Part of a small language model's weights.
Training: a variant of Adam for these matrices, 131M tokens.
MLP neurons of a small language model. Each row is named by its layer, matrix (gate and up: input weights) and neuron, and shows model dimensions 0-191. Each number is 500 + 25 x the weight over its row's rms, rounded and kept within 0 to 999. Numbers have three digits each. A neuron's up and down rows have the sign that makes its largest values positive.
After each neuron's rows, "fires on" lists the tokens most often at its 100 highest values on Wikipedia text that the model never trained on. A number after a token or word is its count.

L4.gate45:485476528549509522458511488505487500478501545544461469476469520492493527497535475542509453520489521499502506503551487498512502456489503519569472475516524498488507509522475480475540458514526521499479524525504489523489468523525503486526488525522518471461498492487476491569471475546479511499479503514497485488475477503523505489525510521524529523558460477493520521490483473492476497497487517482501511511499494526449516468537475520482514536508510457491557496512534519499514529442475461506531541487517528489501507524504488509550472522522472501515492540519542507520537470482499527496
L4.up45:462477497525512478476452516508510462534453496566487487533502464523503526478539518476506518531508501465486462512485507454525511503500517523502509497536530516488475493511501485512453519459463510511490489532516501509446511510567498510480548511517469501525488517483508521511493464512510460542479469508499527503481517456542561518492556499474515488544467459479480479515529480515491521507484514534505518492526521489478505490465480471521526501457507504472508543518491493524465474466515511524507518515532531508554525493501480497537482558511501506512547495514477503563494489493498532476
fires on: "\n" 39, " and" 21, " may" 8, " E" 5, ":" 4, "==" 4

L6.gate581:483496480498460467493474495499504520468512491494499527486536538475475524519505458519514502510510498465458478495497509492478541532495503500502491499523457508523553507512508490478473466500499503508493469499530547503500529491549479485472507488500504534523507514523533518536414458492511521471498516480520463549497424491532538470515485528479511498476475488483487462533544508516488545456483529471477491535492523549466506490522452500497491506455517564504489532476493522531482525467464519499466489499508502501516512494509490521486506529488469520475472475479506496473494501515486484498
L6.up581:511486513505486503472496511471508488491471498528514503529522527507482490501469506482481466472504487472509477462554520513481534504511506482498466488479501518489520530472526506547534449516504525539483509522505518450519501506525485455484494542506519495479460503530560470471492519471489509527529472488490441518518547497482493516473487476467514484464478509463491504545550494454519464557494520484486498506496490505473485494469522518459519525530476536490486521537468491512484511493476514539463522477455517488504493502476491510479485528496422458488478486533492519526539458464497519542
fires on: "w" 19, ")" 17, "p" 16, "e" 12, "g" 5

L6.gate589:483511521526492524530504511499477543519497494505476473512518472492503505511504532474457540510499487491495488522481489470522479519542505466500473475522457500473508472536529534496478494501482458468489488448494551500491564511504496532478500512493471538459501478497450522516539530453486481497550507519515504515500491500523502477521490523452512472489492537459499500493538533483507510470490489499494485505504515482504506557582513528520467497493505499431467505499520490503460493484510495516533497523519490461478515489546486504484477518495529515488513490475541487478467546511541511465
L6.up589:502478527521473449505473490503434506548492473498445494511467497510480500491523527493481485504481475508501451443447501469503541487490519544452471519469468519472538436531523504518516471503483494494495471485509491511517480508496521537460505496468490541490532459495523525531518511454499488470516529520503498516481506535490518471478550497488478493507521485485483537501493504493481497487504457485479491500503512501494506507501509500517485535502522518455470481538525433510471496483518530528525519513446519490479480499544461487489507497513510480444536472502479522530515525510526513538
fires on: " (" 19, "S" 11, "av" 8, "ann" 8, "tr" 7, "l" 7

L6.gate761:525496492471539496552499501514534500530470535472533466461499516550550469514476497521490483498511527436507477456490494557530506517525554456450480501439521494504511472462548492532505472531555532524514493494493506556537503554538480485505474516485479519503483503522493488499529539512473502488514498477521511509513435514494510515495531495506466532535468493463491539466517487496479504511483503535487483529508533460506505480491492481508483469493500521498472482511522503521508484496497510503521530523479522499513510536452503444495455502537525551486492481505539507480476485515519502476
L6.up761:477414509448477492502491486458528486533482476505517466481471515494497469466461532485466505530478524532578525504510488462515482471486495518495511539473556541512527500484532484474531485484473474527498518544517483484484473514544539478500485451492499497483504484502485492492484485505484489494514484481509471513503490453511499492471526483542469523493507515511479473484520505517496479517503508474490500461446490452498503473475480514494503503515465475506543505537516513519495505484469485533553521446514505525542530519498534499519517491522471506452474461491549505513483522491504524510
fires on: "ure" 14, "ar" 11, "ur" 10, "–" 9, "av" 9, "or" 7

L6.gate479:470508461449526494544490476494491484481515466500496483476459537514467486504519473445490462484498515510500497522481486495484515517492494491541485513501518494483480471487526489499482502466487499498493494542506487561469494485563541499508514525509483517483491480528494484484483458450504509527529498486511509462530517489529513529495531493526446528495513496497531382503467447514466484548539484442476530537532494482503544500530504519492509464503498502450533509512509513461486493477486501517489524453481495540487495517480515527478512515499531484496540519495521510490493517540500505509
L6.up479:495508544474510512506509449500487485478549494492537508496495455531447453561471519447485486527455479503497480523526504492527462500497527478469516525473491478485478535447484441535533488507507502501489485483508478512480488504472484484502491513477505518487503463494491493515481523540533448493489483518484523482507485504497496527517524504471498490480509471519482476472490505453498538526511474517489539508514510466457481504487536527534524539515541510497468495487432530500492485501517509482530507488488461455462483497449472478510483487481509438509496493546502536520447514474518497532
fires on: "ab" 29, "ang" 12, "ay" 8, "us" 7, "art" 6

L6.gate330:447504515452490451465480505525481524504543535535509457482469505472499507477479493508469459517530523501500508479475516486504477480473492466509464496535526505479496506516488532524566535504524450510542527513501475492406507455538476562493486507459528531524452472500487525499463501492503521524536464534512550518489490475511502513523523486480500468546469501502505503466473484517453469520477490515527509527511484450476508518532511517531466477520495526488501509481519509489489516469503465473531504516513498496472458503486545490515504491526495487567516502481497498476476471516515522482
L6.up330:486499540466506521473447521518487477490529517531502505486478502434489471498510525565472434507516561556507514479496520456488486456518470475523483461506519491482481513509506544511520508501527497492535531537529470555461475464505498517479498533470521518521488517477485526485488486473480545524534503521534508487481477492509489516505518484463512488480489500515492497469441459517508441531472497514494537469461491489481524520504530499522524504499502503488511470480498481548466521513543459513532486547507539525515456517464508509535507491530511496529537527508472494536477445478537509479
fires on: " b" 43, " c" 14, "B" 11, "c" 7, "," 6

L6.gate298:495484511451495499484528473516451487503511455521527458509525542495477464498507473506470509521510463516509506498482506502496513466495501493522550511466499532526508517457512485505507504513486500485544484517488493488512501531516450482498498493479514546470496498569481486488453527501521529458495498518482470500507500505481476537488459489491480531539515503505489512523498516572495480453443530516468537469439492478525512499521506501478522506472480485482495517513464490490489479503521476520512476474474505503496503477509554482471514504529455454515551523533518511516512491460488539500
L6.up298:529473528523490501541487506476502498512489496463537498496461482443514500445499513509451521540540498558488507542486484533471522446493544500497487474440455537519495490518510516519531473532502529501503455436495480542540504489498482531463530451506489494482514508529431492504501536502527476522509525495519528480499501542491479486497465548465521520508515505477472497499510513533512510490468511477489510536462519465509483517496491468502509491506494521544476509462496505487492436513513490515513490480504478476503479515479526474473486513514491515485565529488525507447514476469474473517
fires on: "," 23, "m" 19, "N" 15, "B" 7, " to" 4, " career" 4

L6.gate278:541489469519484455517546492486500500510509490503477479483504449531499498490501464417553536464469449470491505536486554502490517526512518528453504484510515507536491520516496462469480463485492485496500466481473490478462563511506495531510523545478485543505507536520475524538479499494482524532487509497507479570477509474526540515484502467562514468529488502479476502485526513527503544483527486499503491503537499492524539489515502526501468510490521517514523511500558506496489519478507476469509474484493493467496544540437492474494534507461502535487512522485507514532498508490474491480
L6.up278:555496500548467528554515503500513481535493538483500507522513466483455483490480499487552549456467526476536510487507507528504530508510496530473504517484510513527519474490487479510481470515502477484507444466494492554511511538547514500488516528505439516514492521470487443497513505490518542531501537442507500555499516482539515532478458466507499490496448533530517510516490504496504534506504509510509521497482442515523530507503459507483464512481504462498528528552528476470515527455525476465509458495509520489481506517468513461500460514472456520484476511508498511528539510483528496506
fires on: "or" 20, "il" 16, "y" 14, "oll" 8, "ud" 8, "p" 6

L4.gate362:563505469492529528451476500535493458536528463504509482510523482489511472508481482489462511504512505530505515481502512524511491484485536489484523526482516505510497483504472496497497522531520510492555455497505504507509522500469517498543486526470526487519519550497531501469494523541511514459519537479493496529501496490528483484507498500494509504529480494446550506426494457522514527486522480481500479504497546525484474486530532478497508531500510504506535567494436510502489542534525471469509513486546511520470495504513544468488482460494441477516532484469504460526455474523521502448
L4.up362:520536475480517523520488497477495476469514531510529475448486485534459477526457441491512549511505536476508507509491534506528495487485511495490517487499471523573512480529473532483534499477465529479519549505516482535510486483507450497524521497493524470500482489464504456480509533517501499495480497512462496519476507458520519486473471526480512449559472533488482495545466464522513501468521482512522514463469521512551460454559509517509552510521515480530515496515485505486485500496539496538495484489460487500485470498492518459498525503493504507523480492478518463481503491526497449530
fires on: "inal" 13, "ten" 10, " May" 9, "hen" 9, " March" 8, " stat" 8

L6.gate470:484505503504486489491519489519499531471517479447516477553486485504496505531500495491490523500503445510536498536512490487489526535468477510509502503535507495482485460522521520510501534503469489506522511558482501454507496457488486539504515531503502492523523439473536514481502516492536504527483514562536478514474520420511497511499517514508465484490495517523520476484450471533491532498501492466492508533498498460515471475563499518503530480520556485518509507522515487495526525519522473494421488499508473504489526490516450515526509477477554556505525509449490515489498509526470524523
L6.up470:453509539515451519490508479495465525513506492437550508519483471513484484548475530520474492485468475453519528518511476503486563517503470506521491517473508497525490492520543501508486466502496460534487474514472521529512501495454505511493524515502535495521449450491490481449482498445539490487468533528513526485494573481489496493494537509475483493498499491536469491509480522530517502483495530498545485497484499485507480513533470529506525515562530473517498530523526503474496486519446471482498456488436482521508485491522489525488495551498486503518502513492520486523516517475442521528
fires on: "t" 19, " It" 16, "P" 8, "if" 7, " mon" 7, "ake" 7

L4.gate545:488497511512475491486503491486483521453487544460505510502512490487507533484519489462512494528510491468509506510461477505475526450474487510542485518480456545516456463441527498504483480459490528531501506512486521522554512465521490523516531499469495493515528494487490507490494509533495481527515498525499476484465427473518534456520505517503506487511485472518527511522497481482479514475503497529501461510478483524456538506502496553436516507511495517470510471579500534502516479474480490494491488489466480549503524532480488493491530507534489539525548539535442471512483487461468478482
L4.up545:466525500505493458475490533523525479558482528499456488518510497523484523514506479480515474480493490501503537477473493527502496506502490514438475457537507528499488489490545524469494472473507521509578536485539503508503478498511506505503519544542470485487492531461488499496520475476504547518483456464485528504502504461490573516522520506473467491521478520539499523469499494532525463511506485490516518492533515494509479501500545497494517571496488534508472539467508515489509488514512478515473531460517501498510501520538516505494484460516446458487453517530457503509490446529535522489
fires on: " and" 27, " most" 10, "ost" 6, " Al" 4, " U" 4, "==" 4

L6.gate874:546481492517492481524493526542493525491523499495543489496499464479518483525554489495506507470481511488477479523532496484474512549469465464490476483535532501537482505509475494523490462495466538519472470498509514446497512476500478499490469524515531552513521523520464520536522511473453496489467481544500461534537451542504548517497482504545491477509477487486524488485531533504472506456494470493465508501543495478500534580513490498496452499497524531478463534475514476447486524552459483506539466512513469494524536500507482522538462522463504487518494513491519481506485505470531486464
L6.up874:475555439533494498500491466483470503496453472518491484488486536495517471498464472503511504507542525480494507504500481505533442493511471478510510538542468513483542479479476489478479451509495507518476490481489468498491475506521495489532521509528509511505503504520479466462479510523515473507504517498532500505504468487498459490488460449515524512515485529463514516514504524467484478511507479490490486490497487493511466477532456547537505492550496510486471490510463510546515524456437492513507546505528494512519477519544542487513483557496477503506491507467502553470539503508486552504
fires on: "P" 43, "p" 21, " sc" 5

L6.gate527:521459449529446505500497512579484496504501515452516496526506524498525478498546478485472502488537482519514508494495502489458508470481499527493473460485548485511506534529524511478493486484485531476536501491533500508532537496485458500507456426518484545505502484542468512532458497500505492483464501478514535514507538535511513491457512533491507468549483494498523484492467496520455528502493463511499466500526495461505544477487437441476524508491506524487519508451516529485515473503458516475481466513521534469506513515505510481494490512498509513516512523458474507546487450501505490483
L6.up527:478485531512479521484499511473514496460473509542510525513489508513509509488445532508493502508489497499473540471484466481497525475475509514507516528455470499472528493511480494499503493514496512534513475458480492500490490524465436481524489509467503490535519503460504485478503539503536545520497461523551518489533520494482511444522476492469522518527511521531477445472474530499482495475488509510532481510501514492461499465551511493504538560474523481479474499478477524518522553521492522523532526490462510466482513505536543513496561549540479511512487504508505497466529482475498525479
fires on: "t" 27, "v" 12, "p" 12, "c" 8

L6.gate201:489446494471528487516496517506496535497450514509509472531486507473467483465501490512439482524526495497491519498478554486511512479504507488524487531520503472505476538541480484529556544524526463533482481501502456489461522500488479531458474509474487476520522531530467510502503496493465475502478516539496481505549520486527488478516479468511522471506499503504465512505500450512488521482467505491477509511504504477502487524528488483496525500508499517480444563486492507446484516438479485511497533469491565522490468476484463488472488512522473473522505525513501501518535504484485519499
L6.up201:515472527476519465537471521524507509503457467507493486482499524484503447444494500528482464516520531565492488495491550460506512495529492499528470519492466500514496537494460501486503542514507483519504458493538498529521513493486513497475490465472501456522556536520485510495529472457477499503444551491485476490542534527504484509504504507512513527512472538485495488482511410493534477505462510476466497455475502503475464534517504540470509542494498529512509532511514533495505500478478498524501512487480553538471453519504455491487527536482488480509509512524510500517531523495493506500
fires on: "ar" 33, "B" 15, "," 9, " was" 5

L6.gate535:556482504523517554513485512482508532514508470477458526513522464506460537482508498484487509456471535479463495550483522495533497500530513495459508480509510488509485562500478480472488487496466474483503470489525538489489526498478495501482522517461530502450542489500504537490479488495561458484503504491532482516462501501536488522465467509466478504497517560505491510474480499505497501465471481519493467475551464517482497512537483514476477496486555550469486493525492465514490537462545474492463504517513507485518488490485492546529499475465523514478543476552530485500500485492448493488
L6.up535:522493520479511515505520523507503523532544486508537483491527472513506505505507533482497451482484495455499494473497513446486548493536557496464506485496505498488500450481480528508521472515552480479489511503521496512504547525467477518487534485435489523452459484491548511519523525498542523537495543498532438512473539528503469517516493491530523506495464524521505541538470465432481477511498518489515487460506517523487492517502478522471523493482507514503510497519490520525527514523503497483449477503465541516506484500535450535492486467481524459488514482500542510490527508516501521490
fires on: "r" 28, "os" 9, "d" 9, "av" 8, " in" 5, "l" 4